config.yaml
num_hidden_layers: 11
hidden_size: 448
num_attention_heads: 5
num_key_value_heads: 5
head_dim: 64
intermediate_size: 1344
vocab_size: 8192
hidden_act: "squared_relu"
norm: "rmsnorm"
norm_place: "pre"
norm_eps: 1e-05
positions: "rope"
rope_theta: 10000.0
rope_fraction: 1.0
qk_norm: true
attn_scale: 0.133
bias: "none"
tie_word_embeddings: false
parallel_block: false
extras: ["capped logits"]
init: "uniform"
init_std_qkv: 0.0167
init_std_o: 0.0197
init_std_up: 0.0167
init_std_down: 0.0
optimizer: "adamw"
learning_rate: 0.00137
lr_mult_qkv: 0.7
lr_mult_up: 0.67
beta1: 0.95
beta2: 0.99
lr_head: 0.00423
warmup_steps: 388
schedule: "cos"
final_lr_fraction: 0.03
batch_tokens: 65536
max_seq_len: 1024
doc_mask: true
train_tokens: 417400000
max_steps: 6370
dataset: "wikipedia_en"
MLP neurons of a small language model. Each row is named by its layer, matrix (down: output weights) and neuron, and shows model dimensions 256-351. Each number is 500 + 40 x the weight over its row's rms, rounded and kept within 0 to 999. Numbers have three digits each.
After each neuron's rows, "raises" lists the tokens whose logits its output raises most directly, leaving later layers aside.

L8.down516:472565425509479514497520546584455475505447440515531514583445579509468551485563558503506538477498418503514506503500538482513491571564582419454532449545465517480527509501515469509449520559521555472495465482464577563511533549521552503468523477502572458374531480552469542459479496525543510478
raises: "ade", "age", "ite", " for", "ince"

L8.down1273:374469500497539477481531527487474474503465527476534490508437497486514523398469400478544456586503451515535558522550538482469449578555429533539415465479494475444479474590472502489471525544463516530521500536533514592461435469490478537417521490524423558454523560472445469513497499427490516497
raises: "al", "ali", "ally", "ale", "als"

L7.down876:398473491474477590456417497505463518448441505469473465542523444497525489438479459491511486474503512513496511476518469459525479460496535541551565441456550514536468487496521466543568548508513483502569494471537521438497486448558467494482477571460480522511522485584560507451460534420482501459
raises: " of", "|---|---|\n", " name", " by", " for"

L8.down646:506515513498494560490459572440500512492471529445522516482538463481459457462498536514478480472560490510517444528541528472529479427524521479504404557479532562560444487528515562503484547494465527441490474498572475502531496509485473565486493428536570489523510514544484460419494492400465429554
raises: "===\n\n", "===\n", " ===\n", " =\n\n", " ===\n\n"

L5.down226:476467503557546516396450528545397591516486538487469465477485551457434502530576516484493464413501471463540539506473480543499509508504458542529507461494508450455503495507529475485534514503521515425489497481509508506521506532476543517463524435538549561480433558489489455452489543528478505509
raises: " |", "9", "0", "–", "8"

L5.down1280:521563521527468453456529522492463501486527455471463525523491550453445522470544531483535466438563463536471532386475513472558478543521496405555425523480472522596506418509548529423444555413472530468475501486567480505486521535516512507514539488525457498466466521360469529506489495498456446508
raises: "ets", "es", "ety", "ely", "ice"

L5.down664:576540519428537515512457468489429475465473444530543509516492426505497534555476473480502526480526514492467565503443490507510491458570546471515487583499525431483471520554401452595516438501533500513527519514538538499484453489548418497467500539512531542586479486454524478488503583490475473480
raises: "ly", "ed", "l", " member", "ings"

L8.down926:534456584410542514599513514509476527469519506506521523440459502528514531507516506456451504488428475486565494509487459491496456466482476459427440537494521555524465499477447461493452479490518523517490503484487505538463583475538475551497537554515542498512423487534485539498518405465504434512
raises: "ive", "og", "one", "otes", "ips"

L5.down348:446547528469547483454583466518517481447508553476481540489459505489452496510500467527433471532471529485424527470499507543528530503489614496636436471448506466526581410451439517530442566445527468498513485462503508525473494499544493576482472546471419542453542439540541527522499502533523400407
raises: "ices", "ally", "s", "ership", "aly"

L7.down481:543549476481417475551528524481568494590478460460434462564523546489500499554514499523568534540494420492543489535500502468545560533482474495474489494501496486453475531536541481471409415427485439515497504590515477519496438489506520460525473490566487470534510536468501503468533570435482604476
raises: " the", " his", " her", " its", "u"

L7.down916:530513457553512555478491521535548489516512519457516444443495494450519559529523480435523457470470406536491477461495493551479482589509424439475516452440552378458444477486546504472423555564462553561518474548537503481514423558579487496451446512503552547517506457531524451534509538486456570534
raises: " |", " were", " are", " than", " |\n\n"

L8.down760:502466542514602489475471507503508521449547533531503508502542472524503579487513489570411493561481553451439511499469517463506520441518521513437504436447525472445540476442483499486494520495577469430447500486492503526500545496513489506487460466488534560485456495481515565516471465598536471546
raises: "id", "ally", "el", "ely", "f"

L3.down851:493413515511577474554519554520460454453515489531480488481501489522497534517459539481510466542579479530511543530494468494544476482508520498474487531508472475440536501557429436533484455530566485503515463465499554498455544417501489573538493490501472465494472462587492471466540437495485507461
raises: "es", "e", "en", "al", "port"

L5.down1257:501522521491449501405497519488490441509505487507506496537464524446552397508496449554543523496494522551480432480480516526525504463539479509515520592453422489526542454508526446440564555576499477524516499541425376527527416467528508507526558478464575427454475558433498548503441502534489486489
raises: "ld", "ves", "ge", "ven", "g"

L5.down654:559446573467547464562496495488575511477478570469529468512426451426489581550432560534544509412468505513484566500493479470458476540444479352500508481510480466475527514483507524507533556442484532468461504445532472471520489509542501495483524508466494540484417501538513526502543493507499510518
raises: "it", "ities", "ity", "ith", "ites"

L8.down869:510468499594541538539550535489509510485544492536500479491492509524467530565544473541495500535490509513468486532509492448545584509577397494473469417530457488516552485574566529440522566456398471577537544478503514572513550477497472471542559501438450513485518525525452452504510508439457528534
raises: " other", " others", " similar", " them", " smaller"

L7.down654:544507526451399489438473482513527555549479493492485534510479473533468482562529474545478472490471552470525535523520513535548535490594487526531462484489569500600500548493533444476489446471537505571485494571439520530599518542490480541456538483506519559507490520546446538462484497532468558508
raises: " up", " out", " down", "-up", " off"

L5.down1271:459542456594440469494531450494518482515477460514542424463475568497475553512522504504530491572500516510420492480474508505452493446486446481626449550447452566472536427529440472509541499486432562543472449550428449465424509430557470525463526474483481501530603459575545516528480461529454456358
raises: "ed", "ell", "al", "eds", "ex"

L8.down194:523466534483461563459421451471516548477519520470563520527453487505516523422592488502515500542483488545555512493531588492541431513525451449533426558575502542519468535520461447490541526530502530565553499471522520514444531437501417497492443510486477537455524429495477518529493460542463514507
raises: "ed", "ounded", "ated", "aged", "ered"

L7.down240:526489484483539480494579476425579533565530463493444544514539474453432482460524494546496441518505514431398507544534548467454537524505503580516499561530480475435528457527487494479539586449487508507462485472519479495485483504513458487541546582475471495529506523487478505451566541475498435507
raises: "8", "/km", "7", "/sq", "9"

L8.down134:464487502553526541484448446526478582550487444459554496425516490525468550415432488552589504472503473481439496484487487441451511387553575520462475383567480465507512489549554494474508537469479511477535473533530493504565437457465477497516506473500516530452553434545468487488515557473580422456
raises: "2", "an", "3", "5", "7"

L8.down430:556528526468471511504492486485527444507453477456418465568497483464459467500445543491548564486461526478495484452559521491546471446494491545500489505459521467417505527543492492500520527480429529550525507469484489451600430504542598483562539500473508540588506585525493503507502549506507508467
raises: "um", "ur", "u", "ut", "uk"

L8.down957:508532505522558476458465529555549410483528531534491493497532453496562490472471565439541448521498527529486538438535550448501542577550575521504391516442512489542522510488511469510571496543535516486523520481530508426424550443549487486446524479559500481540484461528522496480472605439569476541
raises: " of", " for", " seen", " in", "ph"

L8.down1289:491473510531499494497498514475507569529433514544531508479556517529473471523495478458521395490473448437499512460460471450465454503464449547491482469526540442504489451439573454527540440471457518515513493413502574526474509579453501525414512508519611525468481556467479466415489534493435459454
raises: "9", "8", "7", "6", "c"

L8.down236:435539546551504452538533478509476453534498496517454481500529493537502469431473455512465481482497488497451481569483577539481472450441558500498519492546552503477553533590486471458523555474478542418462441505562499470532517483477518499490442478405473540525481544443555507558553454487449472554
raises: "ment", "ation", "ance", "ments", "or"

L8.down190:433497484525519442473491489512562484491520450455533504520535509468503490543459560497522494534466431497467499424441474455542542550573463490578426567457482419485460433465496432445475490487561524545463512552462437488481478396543453479502527415401469450535477509490423569533502411526599490460
raises: "ried", "ished", "rick", "ty", "ied"

L8.down5:479508485487474468497577539523538480527468508495466523542522573512503521518534489489458448440493514538484487503519485497512532493546472492467477518493496461535516496477554476456567514473481473512529509582491533461550466517482525529461471520458435473446531472526507553508481572480478487500
raises: " The", " This", " In", " Other", ")\n\n"

L5.down1120:528576495534466458464614440506532501470438508512454447493431535478528443491447491556553497525529438484464465437454464401434449469464432475493479445504491478535506505538553520454611483541469555483511507486541461510516502522503491459466517461489513431532508498546469541500473508529489452484
raises: "hip", " were", " are", "'", " have"

L5.down402:472504498510439470494468529470528490440555533509484502505474486522495473450448509545579477431480490549413559459484470489540503487459519473466497562542440479511513530500447472511486447558499488558516417560476518403486471457458488484510501470473467480482519530509526517473463379552473531491
raises: "emble", "ery", "ement", "ist", "ual"

L5.down351:441499472489545481487520485511454412480594496519524535482521443503495499507483509489514472520506516455539500493565470454547489484488419446474454495450513550559427419566514473541466490506473456513502404479491514529450525397504480431489449451508504479493479470532511507462457505485508463450
raises: "ies", "oon", "idae", "ys", "ican"

L8.down356:517486461570571439509496474486465443491467543507563461485480532516509569495487476489551529495432461509478539468452488506452477443516446547575446503526523551586476608404468491506525502452558523484498481493491530585500435501505458524558565517465570502494443479538492489439491571495529437428
raises: "It", "come", "I", " I", "ear"

L8.down882:488465519511524494487417465518487467455513506440468493478496473531519513475455513498463521506516580470545508564432565508538438526455563467511485505568531529548463588541551538560493549475488534491540484434465484466542528500426459552507580527451501612532457529582497533506480532514517475582
raises: "ed", "ing", "down", "led", "ol"

L5.down407:551489520580491503545502511447464553568525475515531447487438465439560521462489453480463570524465524494556504457522516527470443443561485468530518444442407445524519577425554473518503465413511552487455577504538518493556499615534554497473510497549490521502488526487497472485502488466465439502
raises: " its", " their", " any", "outs", " the"

L3.down60:509457574494478522485569527549529462495492471467550452514456504534526477518457544564503495514502566479528488506492492514502509482503561560501515496526483552540523475484467546583452513472510511509509439454490516519481517413491467541592438465441504481430439534549557449515506493513495490490
raises: "a", "an", "e", "en", "ar"

L7.down1121:542474504411530450532564493483494472539489520463518450526535523528521494500555563445512427477485496549448476553481496517481475538559475524502500506538504550547529492534459473400464477507508470430619458518523512516377583509476539512573478542521506459529499520494516515525465474495508518552
raises: "el", "els", "en", "ster", "ight"

L5.down534:564466477577460500439537501579526483488476523526521478528520476497435477477520528473530455488526458496528551566545461567457544501483611506500478536529504538490526510514490523486486481470531575449513488433541459528475413512551529489475498500481585512460401473601461550547505482461500423527
raises: "ray", "ram", "lear", "ar", "red"

L5.down252:474461462429559463463458404484496471523477573494496443502475515460472520435513511516459527508538473561486498557487539467512468501531441499494481456485502522442515471537509555446523480432515515496465522531462514451495626481530462504523501522448479512479475463499503537503476503415469491540
raises: "izes", "hen", "ises", "ised", "ising"

L5.down630:484570505459530464509419497478478516529578422462535500509577509555516481509480401451471529515412533504517512519514573540542531497496498459460494477485542531493428442516426513564536532491501463504582553438556528499520549514472539508506534451582453504484526590443533552551465458546514547537
raises: "f", "che", "ols", "ards", "ard"

L3.down1128:523552478504481493574462546524528425539520506466506551490501544444523564428394443518502495466504451552453506516551531526452538464524493550527467505479523481522473531485545533535546438556501474540572485460481425505518478552479480445440474522506448530475440554500500544481467510402559516497
raises: "\n\n", "\n", ")\n\n", ";\n\n", " →"

L7.down225:546453561529467470535490512575471519512425504516439490495467527456514495524467517570486522469494499480476480556467506526592480505513429578548489481603522528529479529493502484489474480487526462551527460511525515566465511417495488437520463437514557595461490457453545531521491450471509500470
raises: "ants", "ance", "ant", "eball", "el"

L7.down231:621457536555526537449610491527517493473498516497460499427543537557494455545477533564529483598512444491513552496499522499478463489430443561465473471502424488489526537509488482451485466525465458495471497508510452558451458571569485452496479539481525466549523466510519535473517432568512485559
raises: "'", "h", "’", "g", "ion"

L7.down1021:576556506456440559497464499524508628563532510508492482416439433538532530523552514484535470411473406510457468486509456538502449575500448517495459466532511441425441430575486587552486491515503544450541441497494462510525507518485523538507502480529499457512560468529570484507509458472513579492
raises: " following", " |", " after", " before", ".\n\n"

L5.down966:516476542402499531538514470486489487545519460483439522478490498498519523509455551541421512534529519480488492459541438503467509564503543513527442502480449445487570405505536487491482422553506521511522537544464456476521522538514458527460459566525427481606520495505509471520466558526515476465
raises: "s", "iginal", "ame", "thing", "icip"

L7.down568:477572446531542538493493495550520506433504449551555439496458444467529542494456465503488410431535364440475517528498519479528501530484524476553442513412480530539479552475525573414517516529502459459574490483550439472522551510515526553457426519501528529524565528502557461445539504430449457446
raises: " ===\n", " ===\n\n", " towards", " include", " when"

L5.down328:530522490472540489499512467512483466505489532535461444527517497539507521481471491517507469469515441525579457465531437513486454526542454573529478446491531582523545521497489458453508423478514430525576487513485462544493517539477471516525472510598512460484495502555447560553483576437509553486
raises: "al", "el", "ur", "en", "ic"

L8.down1326:550471546532464481430493500537530504509454422454494360484461576482510423506476581543467458441582523507576426454517489423534529477449540437516475484530512498543493504423559513433484471507514413508390462543492517488480519557508578465480437489468518467481468542570454541473536497583553451452
raises: "ber", "ition", "ft", "ctions", "itions"

L8.down1034:477516511489525486515496540525511503519478453491499526520521540541556494469484561446561489476488477566484506590489527465490449531511418499458468443541569521511520499568500444489559486433453415522534487549450535511532479553474510546486525573442516473480484512450476542489491503488560477463
raises: " Other", " His", " He", " She", " In"

L8.down600:534537514526536486521426483563497483498527522494507468552511484486466510506496440510508497523495475560530538428429453442495448606432445453530505500571535468539503474485620653453474486510559534503472471455510401545531424500521486532442504536467539447471538549502492488454455552447550533476
raises: " have", " were", " are", " occurred", " =\n\n"

L8.down814:412404489501553457507538505494507486486501513433424513496524457480456546534418463527495466431518488465544515563446492484507581511481436463552538448509473513480515518516548423513489565453479507509541502538525499492549502442516438461441531520494445501599559457472493490491480522509453509459
raises: " of", " reason", " organization", " others", " other"

L8.down977:471519481529525523500540466484489494489456432490483458583492443488447491479451490515462475464518485458503507460455464495501474572534498515492437492594522511549527570519439470462422532523524433532494444576466520517582576521537510451489557568591429561526495420531459516516508486506468498501
raises: " him", " up", " down", " away", "tained"

L5.down931:504434528527493451474542469551520463461492503404510530494575505530502482484476506505338582483458493421507520491497462528468461594559425526548453556538456527509471487529524558521505452491518529414522474530487500492409446433505559503492502492451499494465456553580566497530476434443444564528
raises: "en", "ase", "an", "ctor", "enge"

L5.down605:483566492433506406528501517536521455567470462488432519488494471464531490520614460502540502480537511541501454499452520531497565492481491485445390497576493568497466469463506442494496514514446548459510514490471552435524491486505565523542549524483528511493493532475480548446485484534485482478
raises: "ous", "ou", "us", "ents", "ility"

L8.down467:483495461561519553527550465493470496551535505522534472523593590433456495557555448535446482575458512491559488530466470528506407482461413570441440543486488482502481518378516506483510475412491442503553525582543484462535436498497465614504516521535490505521547516603504436488512490559531467494
raises: " me", " us", " my", " you", " y"

L8.down554:531596559597447509458501403487483500510533512587544514477527547483453489491522555523509447494457556501519485469503508503513540483610460451585425554490541488543563559525501481531438543516528532486516514548453515536498475485494513428429481567492513516516535469500489430478565521525479489531
raises: "ly", "aster", "ively", " into", " again"

L7.down380:449460501458506448434560479477590432481460509496558457547556452479516458485419479540529501463510490522478527562558499451563482483470584444451513535528500451521457516514499464446510501500498476486495432473513419462491491484468542526471494546468561416511591515447522441552489555462454465513
raises: " film", " episode", " race", " incident", " game"

L7.down514:617420522489431498481500497527577535546480492463463488463504492426494529504468502445527515606453432540473529440541490491533535521524501493521558496480525517497506539549598493468473535523528478478508575595518523531518452470507536517488557437487502494558493449524542519536533517508467496596
raises: " the", "ments", " a", " its", " their"

L3.down1246:518504516524495525496419446535527536487554471542549514456470534509534468509415491481484418480460505557511545489457553543462558401542552545492453494530500493504486439483434584584479491486424496550480424538522496463472556467582431526463508492481477506579581503479483459539525435498464513463
raises: "ed", "s", "ings", " of", " to"

L5.down1270:499437589476406506446508539504429492546496524504367463524477552473468504533523489521542411543486549488504460548550504474430479513538527479519507526483492546452531499499525472441398511438448555510540493473461496552490469512476440519449561509499510530487534468463518498461586540446437482477
raises: "ification", "ality", "al", "als", "ional"

L7.down192:518496486511496504476479439481426494469532533519545431493506502508503463498470500515490524497519512391502489526550496577580514459461544490529466529522508534470480568492586521487523522573492433510546438495447485418492527521529528448517473518528505553532458525577474456536565562482550474531
raises: "an", "and", "ann", "ance", "ant"

L5.down367:477541502489480477500500491511531487509492417517526477548466489433473495485471493579597553491549475447496500532539547529545404500530488502462506443548557480480549466516478470551518556521543449437438468486557541493551519418539495467508481521512481508509474535487494496567525541529473551510
raises: "ched", "um", "ummer", "ite", "ur"

L7.down393:532467564501446485488491537516545444467436492496529511515548475472502504521488489517419493464519519442481567469484492396534508551401524456481419474454615519523471521549530499496502499482481491439483464387479591459577588437510566554455440485429477483501411506567593510539500508550448575445
raises: "ition", "ities", "ade", "ity", "ior"

L7.down996:558545538454483519525521439525565574496504527509446530514522528463497494534536510578492510494531599511586522506506564515554466447453509528497538471504467526492479496486515485471541584535484518461482536521474514541490478532516499538474507488524553549525497510552472527472463551503497564507
raises: "ide", "ides", "ur", "ights", "ps"

L7.down1107:587434520484518513525502456491511424549554468469489452549411600550496484541445542414436506481496569548510499533463485462513526472516465417602517539461508462481467526487480479417485443502508527477522441537594542537465480472499528465516540510520528490448469525483525442437489422447481533545
raises: "en", "ening", "ious", "ium", "ering"

L8.down123:534474538468505629416457471483502564530506527480444475453497451518499553495511497543583485466548445504474472490467533495507481468527496465451505533477564488527558487485479527483486550502527496551358529506494401508474493523541505528533546492509542550476435509482528474443538540484443453541
raises: "R", "G", "B", "K", "D"

L8.down1004:490492517514557458581504497444527474500504513542480501486450496599505482485466551548524469536527522494450487462478540475408479462478487535435482465454529456525600531482451592490537452426502456528510494469501486497452513474417458506557487525440538488535393566491434584542529564480557551511
raises: "i", "is", "ris", "a", "atus"

L8.down1084:520521434464552460490554483439607445500500444475420534502482516547475534508473542494442581581445500453415496476535593508541415515466537442439467478450475483536449425489513523573575524504507486512530534418454460510508583470520487476457475469522485486564442570439403515499470450535476530487
raises: "ence", "ent", "ency", "encies", "ences"

L7.down760:558445541529536475494543447517449535448462488453483495423435462497470491512511494491472571535473500558482475478559522482514487462524422459444551445522457430427551456555468472460504547455469495520576583522524465503552507468504455510485519546482478501460501525505487449496521490479522535420
raises: "en", "y", "onic", "ong", "on"

L8.down1162:452463425488550514506534540463472514465424487507477538501459445493576476464509466457487499508514534418512451510540419470475491444439477506492560464537535489471539520548456542480475493477573517495531545430527524500434498483479489495545523474471454481517570575517465471509485522538478481513
raises: "us", "an", "ians", "o", "ox"

L7.down640:512528482532507501496451435577462485470563436468589433491499527484462496591505548525510485487527490480476536466500478526471474437508476567528564513505521424513398520500523555491519448491548455449526534447453519588523451529510537470467494437567522569525522422575533490547424529410521519479
raises: ",", ",\n", ",\"", "\",", ".,"

L8.down1096:535544458502511517478421507532432518464534499476547431518470560495498483531559548546453498528552503456467508551488431563514477518489490499509554495486455489511473478513523531527549497439527477485479567505505488551502400532460549447498544441428481548432573527515562527558450468454538490428
raises: ",", ".,", " (", "ci", ":\n"

L5.down228:478473512454536529505487518477514490484497478467494441504495519527539432614490559546508476570493502478496448516458487504637461489450493558534472494579578456441480495469397515549488507570504438458576506537497465519486470504418474511476491481436493492475549478535530565513515529500501508478
raises: "ary", "a", "es", "ar", "ic"

L8.down1291:470448502523482492550485451464549576549579517524511483467455424480459504490518553572535469490423553532492570457496371518519456507562489525542417443497407472527514516571546489511474471432497556510468446506506510539559580484505499539524586506488571500531513480538457478519455500531526475494
raises: " later", " earlier", " ago", " after", " before"

L8.down440:509527532569473545489514445445529550580531495484536456492444494493459511416482442512481451480552493450536474518516525508491556438480521546494539520446536456468490466519545569501507425470502567528468510397466485535498447483507492448524492462534479514467479470492481487506532476508497505555
raises: "1", "3", "2", "0", "5"

L7.down1054:526498457511526465512538545480488463461582566503453521492490526498523552555542489498481540416487482436525447528494429498522475463536620507509499553449494486456532561557451528448471469497507427518491539556493550456461546477439502499502477440503500461414463481525531531494464435428476501524
raises: "ler", "ps", "ling", "les", "en"

L5.down1058:528495539444572501473527456489488500470515496493504517482553505511642480589475522577474535480519527578488542514560539493543436494486549517511480439487520546515528464465470432473468489465501464441525499472509510489426603527492413485512522430466482471490438475538465526549428447593533481564
raises: "'", "',", "’", " kn", " house"

L7.down947:593557482491498509529520472596480441468462433463490519470560426453539484553473487496463488564503506476508473527476480476500505564445469484479518492568476522539525529492550623542471490497511489499577485446478432489496533397515534460521437513522520480474539521566553473520546509411545518499
raises: "an", "us", " Succeeded", "ah", "a"

L7.down1312:452501508493510506474487493445424553487527508490526517503509522464511489522536551440523514506478505487442381558548527515571514523431480502478612546531584470502552517578499547484506540490501504512488496515596454504490484498429482494540495535527454546436495467458429442448564502491529486573
raises: "i", "an", "named", "action", "o"

L8.down225:571537554534392593555477467567563478562518411484449477503481472453554533423506463467537530523509491597561494489517501507539482458500494455568468501427477491546513488559499472511515495507551452534531525496549495551453447527521527406467481494515492496476485463549529493478500451500541471517
raises: "ctions", "ction", "ctor", "ions", "bor"

L8.down1155:541447510543493483491487514535511487479472505522496460524440504413449404563496529512522489496564479498478507491533547538562514505476530449515500501534550523490509520510522451562516539486470559524515485446506455488529542496543485413452437550520572510530426439525579513532549577487475495503
raises: "ant", "ance", "age", "ive", "ion"

L7.down72:488519477514537496477524497510497483519555619508567518502535498423496458514534538562465494500551537552523572503420516544423507549551480568534424510448508495478546508532448489504478503501454526518497500500461484486511401468597489507446476550558524477520516460537499532557492459505504472446
raises: "ings", "zy", "aves", "ose", "e"

L5.down167:556532510481548464458473509459615467506539486454521508513507555561511558472557503499502480514510572500422492520466472584481558463495523490540524529509474498505487569556450574487502586471532418470584512546551479507490503437505501536576525480505429495480562498562458568486482460517483485504
raises: "ey", "es", "t", "ours", "ile"

L5.down1182:495512559464564525494503493498497493524499546468548463490449502507474488488479477481485533476500391491504486425544490480490392467518491579468554543554553488547464530514442435456536489540467533502562545464532553487478497485519492510533502527520559519423455476460542473537470501516538451488
raises: "ions", "iv", "ors", "ly", "ure"

L7.down842:568486490526533540557489444537527533544548516507397468577467466471428427503499527585502571511548507466539579441502425437436470480497416466394496515395536540547527526521500519450508515446444539496524505408530458514517535571494570490528453560471526557525428547485464531489527508455571596512
raises: "u", "ima", "uki", "uk", "uj"

L8.down346:492561484535544464535501525493491524608516503572518527516534478529472529538571387512455539648479509441500561516487449488493547528548485515520513502505475465514584564431561464380486501404536488533475542619553525523529521478541522512466584547468478506499497490481485485496434510503495498572
raises: " their", " the", "pped", " his", " him"

L8.down76:482507487544538557474518464464561488523483485516502533597555567412529486504488444496403492536465502528500483556457519457471489511426520550452487537499493492520446512451483474443493465461443395527503511542512571521550509519459547505608492539506506422471523539539453533474490534473551505486
raises: " me", " us", " him", " such", " her"

L5.down870:584494510478412521536522449566452606506482458580596485508476533459493547502497533458430479439479483493530430525555546471453541461552478384596481520552490440514431518464532474524479446461493453524429476532493466434486456528496474454544501553464561523512502465446527453465497456483534387562
raises: "ness", "ly", "atively", "ows", "owers"

L7.down785:520503484466542521460520543522588520503543428492508563535512464539443539450462457533526495508497509489413506541587461449494510462576523543498498492531522433583490499502505417543560532422512531477409511503515436495515503540464515514440561458516494536486485485511543465509505407474393507531
raises: " £", "7", "8", "6", "9"

L8.down579:450492522500551438500542500489531593472557460519456459533472512550578490482508513495494489528444543488497497479451520464479525477515498463579464481455468523516509505489496524550416474523544559528502457553450484523543475505505435530524419503488492490451548509472425445506461417536543464458
raises: "s", "es", "al", "son", "ally"

L8.down986:518546510605570475545544471544548503543563473575551500527506568482511553544527522559503485519440484436489506475504470498477548543504477524475453516574449525455539524512470552478454553520481507496509510553483542491482495538500538499524547500508549499446432465497507469469472440462459531481
raises: " it", " this", " was", " It", " meas"

L8.down802:458490480505496568498502544472509478548516487499503528511476564516508523492495474542520515537542511493469459593474444527519576445509466462510556450586427499487507530625497489517501499510528523505487539549501492578518477557496518550522479500495479490470506421485465495476561455398491498498
raises: " it", " its", " the", " this", " many"

L7.down1237:504475493521496503489529542526546478481443510511567568499485529535491479502479542488534434488557410523470508531540520468520505487550525475464443496497441494516518528555510423454488433455497436470496483604485524492517576471595497513524555464473444428470476527521508504472472555500445472518
raises: "es", "ago", "e", "ively", "ions"

L8.down780:514515425410480509457487418539533573531501502568514527523467472526468464543517536522543455444513489503471514505473439499449518566459481506461505523440521579576525523479569544512533483450500472475469444441488378522452504523498452495495573470446569467469478574498492524435515497520573493565
raises: "i", "ir", "iro", "iring", "a"

L5.down1241:519490511567524398451563512483473508505517517498595460471476509546496487448457469496544459519563444515489471567497460458526506466583502470506538548509448527505490494496484492453479488458445556482472505490543473446558489536528518517505532458529534576476538448511578523466490497470539424529
raises: "ership", "ages", "ves", "ers", "h"

L8.down890:511501524512463459524496501466513517503509421479554496480498527521487454432479454497438442504423516499480500530472422534514544457550471469609547521518492481480518541477467466496514459546553554428472594471453542546514528559556604456499481546455571471539436517500440552544424530507502524493
raises: "ively", "ly", "ive", "ely", "man"

L5.down58:502543573426578516569529436526463497431471473476561557498514489456486513478455410417449491491499509502568541477539570501550474540499561481573522506561476508592509485431507448453485444479461460515452482435497456453443542458521538561537429511539505484530456514523525521499490476503503446554
raises: "|---|---|\n", "ness", "ly", "going", "|---|---|---|\n"

L8.down433:519548473537527467468532559492454548441464511474447477486495514486481467496550433477482478434495452500499504532489374447531516493565539495450563547460544500473511502436453534456530473507528470555456518487490499523533610536523489568504560439535533394510503485488526569424464511545512568528
raises: "ody", "ly", "han", "les", "t"

L5.down1057:462503511461502497480507484443427451581400539553462398557544530460498517494487466471504499595516420472502509477468509477526548516465450498571525479501461552524505492501404488506495418421480465501489448461492468580461454486557492503472439475483435568473483461458483503455522512508501470503
raises: "e", "al", "ity", "her", "ification"